MLP neurons of a small language model. Each row is named by its layer, matrix (down: output weights) and neuron, and shows model dimensions 144-239. Each number is 128 + 32 x the weight over its row's rms, rounded and kept within 0 to 255. Numbers have three digits each. A neuron's up and down rows have the sign that makes its largest values positive.
A block is one neuron, or neurons of one layer that tend to fire together. Before each block is what it responds to, as a language model described it from the Wikipedia text at the highest values.

Responds to: Transitive verb tokens starting a verb phrase, mostly after infinitival "to" or ending -ing gerunds, such as to catch, hiring, placing.
L4.down24:154079144146097092119149106151076079063103145179080133131094153120130155133118115125120110132166173152172120140125144159098089082091164126146174123099125099139169058118164067162128147141111103129144179084150110114049131162105123093093125133178187162133110143131099126143176157146105122095
L4.down114:161159126096155034118090123066090138137146083108135131082145149152112195140084136120150152160138149144077089140122131049159091165119146147094136168183123167123125120134141153116156115106115113124141162164172100126143047159161147131087151112110149137154148117100103104119143164092088124129
L4.down157:097150101136144132064109124123147119125115136143141203148199114130179051108120128091112146142148093163138138146154099157094122101102177033102091074126112102137150159153161167118170172156072139073154137133111126141150120170142137180135124118181142098172106159169119139156099134113070153199
L4.down248:158143090181106164199159101145093120135108098139125083123073131059192149116099206125141137110083143122157086140130125122128082112116138103121085099087145136150133092157129100145155161151112168129147080109129085151222106139100104188130120135159120197116180123134139089119135164179134136082
L4.down287:102150120072111139114145124131135123095123094148170099166121121081152093151107144127126123123086120172148133102110071082107112099077129107137163091108162170148110128110133108124126131121055162124197132165171075098120102132142110160171124132110110163175135093128143160116130148180104084171
L4.down334:134150049182176085095145134095077137116133100107122143097117122107106088109107165127133106173097150123168135137101120176104132064097110144188148171121124168159132165117113126151134083110040160074112135065142047098170145095178115113127164150114170131150164136155153148133107107101082078118
L4.down480:133157113115079090081149089135132128134130114123174068141127154098111149165113131152053148110112128126120120115159073049187185149088149203129147158150167172114122111123143153160177139181111202128142080107131119178131098130145185115134078138117139143108166173104162167098131158118195123193
L4.down491:174173110134174118093198134110096086149139134064129108141149064108078132107134197147140125085109146150121177155121137108127108132104161164168176111149150190144114090130151111167079169094132101140151164136124090123136126152155178094172130056114128174151135115177114096124128109118099144129

Responds to: Column separators (|, ;, •, :) right after header cells like Year, No., Title; also word endings such as -verse in adverse and traverse.
L3.down258:102148127101116151177121126122139118138172080153116158087160081157127143139153174137079130151120127056109158076151122205169213160130179077111130115091109127098148179149101086166118120114097152104115127129122160122123104086117085119096128082100102073124111058108094150129173090116103174151

Responds to: The space or first digit of a day number following a month name in dates, as in On January 3, September 5, June 11.
L4.down90:068132111096179163107174118121078158114110105184153115100136151097128135151104102067137117069089137149108151119130125163137122079139115127120125094089100136188183125121062132139158166137135090143156182163217115143149147083174105107105117135066132134125094176161112151119114129125118106143
L4.down93:078140124151146154127123121174112113164153128175136125147133114083126142108101213118103125106084142099167047103171150160129150097181114108086106072046168099134152122117098138173085107062122103116107143123095175151093186113102161112051191133131140132127095142092115124097158140117163135167
L4.down118:148111097174125103083085095116148100099116054177119128158125156162129142176104103101165137081099149174129096159089098133133150075069196085141194092122078118118134184120156097179150170114127093120115121147152152105131075131133128076160101046132116130118127154154106172126091106057120092143
L4.down153:129121114168168146112134107160134132183104132119111165133101137107105117099081083087119048117118176133099115147116144055087078106137128100101132094142132189127160163094133150114105147120185118108054109175149175089097182085148151104107122097064217165175064115179114110166138123197172102152
L4.down210:104079145153124078170123103053078099102152111190077169071067088138187106124148102091116170140108111145164118123156148171162153104138083135129168140131170165141088153097157155105095098131121113187105161158135148138139165092133158132119185214139088103163083139104128132120125199137084136106
L4.down393:169112191107098097166141116142152137102152092133169114133104050126111035097113109083197141154070098050170144179135124150090164120115053127159084131109117130099152072092096110094103095148136155137125117112088106096160119133127158120115104096122099181137138162118130110074111198115095138126
L4.down413:137107188173110084140149084162138123157093085102158131091138142149109155178191147122186148169149115109077107145119113167157128143149166122125142121134170152113143134142093110100178078158193076142172142195136123164096146087082160109091134076122161193184112166104167127096175105102142164096
L4.down467:132126125154140079138087163121183091114103134084179156157131132136149141166184136186176154087199152058115093177104087097098126145171121134180046106094115134177134149152137122173088105091126092115107159136082154143125082126136116097157160097154130131089106123146146136142175093133139110143

Responds to: Main verbs right after a subject, mostly reporting or opinion verbs introducing a clause or quote (noted, saying, called, commented), plus due to and had.
L5.down23:093080179140096111118147073190073177095174135133126159129195164172185083094067112143133150131106156142128132141113117187141156153159127163109107126123089143158088103077120113183141145118123127135100065085160110104144076115121109142212110145155108139132073173180139101133144134086091151136
L5.down155:103124110169114108172120095137124096148149120080092151169156138123109149125078152078138117111138154143158095069125178161126118108178119122125091103119121103136094156173130116138181108132112095098110111126183148172144084181153135161136122144122145113190135190129124140070102124123121182137
L5.down180:195149146146115144150126128111148169118086178138124209112176144143132148169142161113081128125180127156138164178111142177147161141145084114154156109113120169097126158080141136084143090131074100107114125080163115076213095127171140043081076089087183158079169109112094138156160093139093185056
L5.down213:148137099130144101163120092145132143110110184128136155126155165083151123060149159132162168126157150083100147146085060200137200162130184084083154114147161123158149091059121123179131199111098117129136116064134113113150105120140067136090107100168148120144137240188120149116124155136075099085
L5.down263:115112091155112110128097100130095141162085150081130159140120188165147135169126153113128135130105085123163124133071147118075091118197080162142119190179121140115142126178138118138170173083071092137201087148135099063149119128075061168181141115139148129087180169142177119135098119070137139112
L5.down264:127146138110158101137122126124118120107142108083100192144124131138190135177133103135105123110163103099203112090118055151083135041085185146126126046113148108114175130193157098093138121083170090071129161141098109111086162140136138079099098204094130101166078149109126116132138126117166136083
L5.down446:139147168164080076109118162108154117130162117142070147114106162103092120080122144120126083138144119080172105099156122171107078158193163206133117125093148072131130102104087096193105109162149111108121136128089061133124184117093138124138137114162146156059089086128068086142102074110134218131
L5.down494:130112100196096140063213146126051194154117113114103044163105080099184155138161098116101106125105086132132142172192144112082124147113126144140112149105140143144076085142084122152109132095061147106206098145135117113119112140172119154162154150161112204124182127142151174121149065123116098113

Responds to: Career verbs and pronouns opening sentences in sports biographies, such as made (his debut), played, signed for, won, he; also scattered mid-word pieces like d, y.
L3.down425:104115121145131137149146104169202137124078139139142123100127130126100096152160163105105092147112163111178142102107153136107153187067109162123089069128124091145121122128063136089170074148074109147145148126101151103161089159116116081193153117114178169153054116157183114138201135113106070114

Responds to: First digit of a day or year in a date, mostly after "on" or "born", e.g. "on 29 June", "on 15 January"; weakly other numbers.
L5.down12:138068195113177155151139121094152079113101145065122103107138132053079166136125209067136175126145074121087152084132124247083147154113111098135091127152155175128153123115101196151148147128149123130145149136112074144128157136123132118118114164122141173119131098109142124155123100130074161155
L5.down41:114143074093132146138157139117171105050141184125127176139128142168087160185135166177149109129101144099115053104149138172104126143099123108109114112141136120121131138099160180158116086132175092093183115096089125123074159161129147129165179159109136111194119167101089119183122126121175174130
L5.down77:156155114163160125124113130148115090136092173164103124134154147157105172099090118081140154144130116121120131142081163075133125119136106145138143075143095131169169155099169151123152169114048171100099166137053131125093067131145185140063113109201107109076148073102133090082163112097140138104
L5.down216:112202158102147148113124158113163110134095061177092150152132165130140121131132140121135136099139222155124092108100142108160123101187135100128067136106126174090109120106090111111099142104189093113154152141112030083127123118188126128079177115118125095108140127125224149113120128098116142176
L5.down232:108118099165094077095145086187163115088134103102121161144161174110051131124114096101135061139144138141109059101122153118160073103109074121059128115119106128136110114103096142091135124157152106096145095116079071142118173098143116136159159114145118139187185092174123179086133166147125171135
L5.down256:106123143155091043154159081066121138063128129137095088103123113147183163188123078163179082141118145168155133117118087220136157090092134160140143108150091105121078118110122078103141107090079168150104112079101127135135114112152184154105095128165173155101134133112112127127113167086119143109
L5.down312:130099174159132143095090113102155095046121119132156107134155127144178164187120147133134183128145134148164133093107125163118125115132169088133099100116111147144101147062135115104102139122068094125094120109178108085109157096144166152114076097083102157126106080100086130098212110169105205147
L5.down341:081089136165141116224150087143139151135125135099115119138143107063147104187093150162113097152114066129157113139108163197157099165158090103136126111137174129163104156119137140112116137187093126146153122122121126119123125124117212100131120140093124096170089176122136136112151164118088155121

Responds to: Word pieces that finish or continue a verb split into several tokens, mostly -s, -ed, -ing endings, as in asks, insisted, concluding, deemed.
L3.down290:128101102086150135186196110109141112115134131130121196123125164137157134105140145159139107159122109135163162119102107090099116192155166076124095172108171127134111193131056110097177093070103143096190118162121145174137158155157123180112094124156125086126133146144144146163152171159129137126

Responds to: Main verbs right after a person or team subject in sports and career biographies, such as signed, won, graduated, led, finished … with; also scores and section-heading tokens.
L5.down36:142088096122092106123118181115164114113118112136182135078187118152097101129111165143108186123116137052086170127167131147164122138048102174160138090139205078136103194170167131146166136148135100097124083100112164112132107192141155161120123161137156167094133154084136103126139145127117166164
L5.down45:087143103117142143127121204149124172096125126156156120142122195115132110160152163120144076054034140143113098079112153192143163135172160169102153135065171118066113109147077140198068141177123104098149118154141134090123070092114145094108123138167171187113133132147123080132151109112166118056
L5.down109:156083122087100060158041110121174149124105153135140145139143151180100108113180154119116112128179098067050124093171152165103108152140150074108108141173189087081172119131213138091105134183137151113121094131074195119134119098150183079160122181125083104096081174105092154101124133145148111108
L5.down151:074124124130170171226167140108101150175139141161166192151154084116115210134134138147111131132128084121155125126146087107102127175131171082087077163084060157184116139112120139218078134109117160142158094127208187135118075094175137141147121057121148116079093096077120197168221173187097130114
L5.down159:092128122086080080120134059120153124089087098106117128151126108125164141118153142078171113190087100115192106172146177083173145141155107167137133075139095118145107049186095142105150188077120124102092108098187123152129137137192132160154103124080151165135119150164205097111083178147141137133
L5.down313:152105091136154144098149180077124142159137123162099150155097115117191146085086151165043102105164176134136143154127094108109154141107153129126127139141178164135135138172149101116179139144121131161118110120125125038084187099157173162116120150141198091108084108127092115161108151113134081114
L5.down369:125127128165150136082080125119115114100118087157119114065132103154116112154133158158159116144112187163103075146100108117148121064090114154153123134126165156173150152152117107126167123163177172125085113104122170096083135119157129082085141153094077165143149168143098100138128121081103197091
L5.down427:148087108099137124147115135151161148119128178120112184123168140124235147192161129124145141093083169137117180150097120159096152160175160138138134106169146136105185136117209185080102104155133142144086145159147105154129136153104081107129103121157189093109114179152191114167162126148126102143

Responds to: Prepositions (mostly in, also at, on, over, from) opening a phrase right after a comma or conjunction, e.g. "although in later years", "in December"; also in- prefix word starts like install, inefficient.
L3.down308:149139131167100138117134130122184102121122102104111129139125121154142190136152158145107074105083148141080113081174136137165108096107143094088108161129128138073149189130106126051125144071135081095113151156090178190113125095172153150091134126189146163139149076124132121061137113136124113123

Responds to: Day-of-month digits in written dates (born on 10 September, July 8, January 27), plus the hyphen after mid, as in mid-May, mid-tempo.
L3.down304:125173126112145139183154086155105088082143119131159144192139103137095103113154151178135186143126088017109129120109106150063143230162147152140114162152134128151140146185139163165081113086158178108101071107126099123152151106128157125122146137150179077135132201169143152118125103129121121133

Responds to: Fires on " in", strongest as the opening piece of a longer word (in-itiate, in-voked, in-denture), also as the plain preposition.
L5.down28:138153171149081097069161157146150139125125123175172103186046152070068094120185100093152116064110133104088125106170142049107138078108078147094103073130175170084159149127118102053166107159148088163149100092146168121076122113130122168137104133174084178146076084141158105158124135126115156101
L5.down143:080117206093101083174116171145110108149134118104119129082103138104097118178112106111114095058145142157103092155120124078195122147146176142096056143179154156149097099144117130138059148117142115157099141064172121103128126134106121123171093111178141106110167055115156109108155088139123062123
L5.down247:133122120019072147119150134142123146106121127151137171103102163157115090123106110107160073085097103149148147052145088163147118166113107084117114133145201083097106099144133143163121135160117096119153106172147183135117148148071177208150101145107193134119129183119184081127126163179102129102
L5.down295:116102081156117168131114148146085128103146136103035089089137133124076167095159095086081068143065116183142141135087088089148125106142085099087174086137113121144116147113116178117140148161047157120140144079138158171151144160087133188118054113086110148115140087134134152150131207097133116176
L5.down359:102081170164122103150123086107129078149150158091107131132129181200116109158107121122156105112091108089122145154113144144127110153144099093165100126146132129155141177082196105068184207095092130144131143126112099141158135141141135137127146127118150165121128071058177123127190123107139149106
L5.down372:156106134101175185143160118134122085122130140108168127089221115138093063116116078129087131150143153132153155121190166196149103149104135144161168097124141174100139158115115084147171114142145181139137125197193136200138148136161155086199069162125065076147130132150182153143128130117087152116
L5.down375:098177170109121110167150145147094188076160160093132113187166105088135167169121183091164150113059135112190105121151139240103104078152153116104130101080118164168101061152131163173113147115130146136147095135108077138140089122161126121203076138161144142157134135086130124114115101100113158171
L5.down450:120121166095166176156088076125142190140117109154123135101129068117136129100074159189160134096098150118075127121086126170141135192206128073132147135074147087192137111169141127163125127043120124184139155075150143123094174093134162153107111093117148123156121085176107080085129114079088125177

Responds to: Main verb of a clause just after its subject, a modal or to, including split-off endings like -s or -ed (sneaks, commented, would take, learns).
L4.down44:167113128128136207125094120134138155153118106127132191127048144133105119167107146112121127074113107092112088143137116105121117085135116095125122075139112166135125139139063136160169128125075132106114083148110108078127089131153126132138133126137163133143095112131120098138140070181140136156
L4.down51:139135094142090137151160111125149146101123131146129102151106119074120135140145113138113098116163119092130164092126112156150093161083033154124083144020182078164127107145122108106109129143058157112157126103167116133206093149173137170151139103130163148131163097100117098154085103179094152174
L4.down177:112100083199157180135176090115074116084134093111197093131106083085151148187119173127151090139087098177182127076120108083123075099135125136120108121063148166172126117103094104179082133118102194077179145126101131125149125107117121167155131128162100180134172209161175120118121188154152138126
L4.down213:152158175078152159175126127114174169150150136131148170134155164168100142084188090089111079130082151127147155159077141090113071093134115137105098027176063052063151167099016165133152102162111102149087149147153154092126126110053107128142115104123125102113132122183120096135125130118138128162
L4.down416:147130059112124095144122121080083131129070137134136082191150097094148098151111120096099131165106158081150172170137099069121134154110124129167168093151172159116115113095146150138132141137090133096161164176185125134150114096134146112111113140116179132115141165080173170165193106169152148191
L4.down444:155110092169129137121148080119133113082136133137125122102132130123080125138122048146087093111105102186140096096124099160097065122118127136149095130118109100191137176108158086162152038139159181155113121155139156142133150178112121088144157135111112133112136143137129114144154146123117169141
L4.down495:120089138155103159149211128108150121149069109133145116082156120112110190156119217127141112124160164091139138089095164219185099173109110165074159120183159118118117107141074115161158176223091087178166112160130092125053109083184193112172095086119170116117151135160114146160085168079151168149
L4.down507:162144093119153161135079126123168079143158159129075128071180187141087124113089148158166081121144094195121107134099167180145112181220113096159090134144092142104097072116118116143164137127105116125148142116126130157146138098143175133113084137179086095103099172123081104191131170043121145056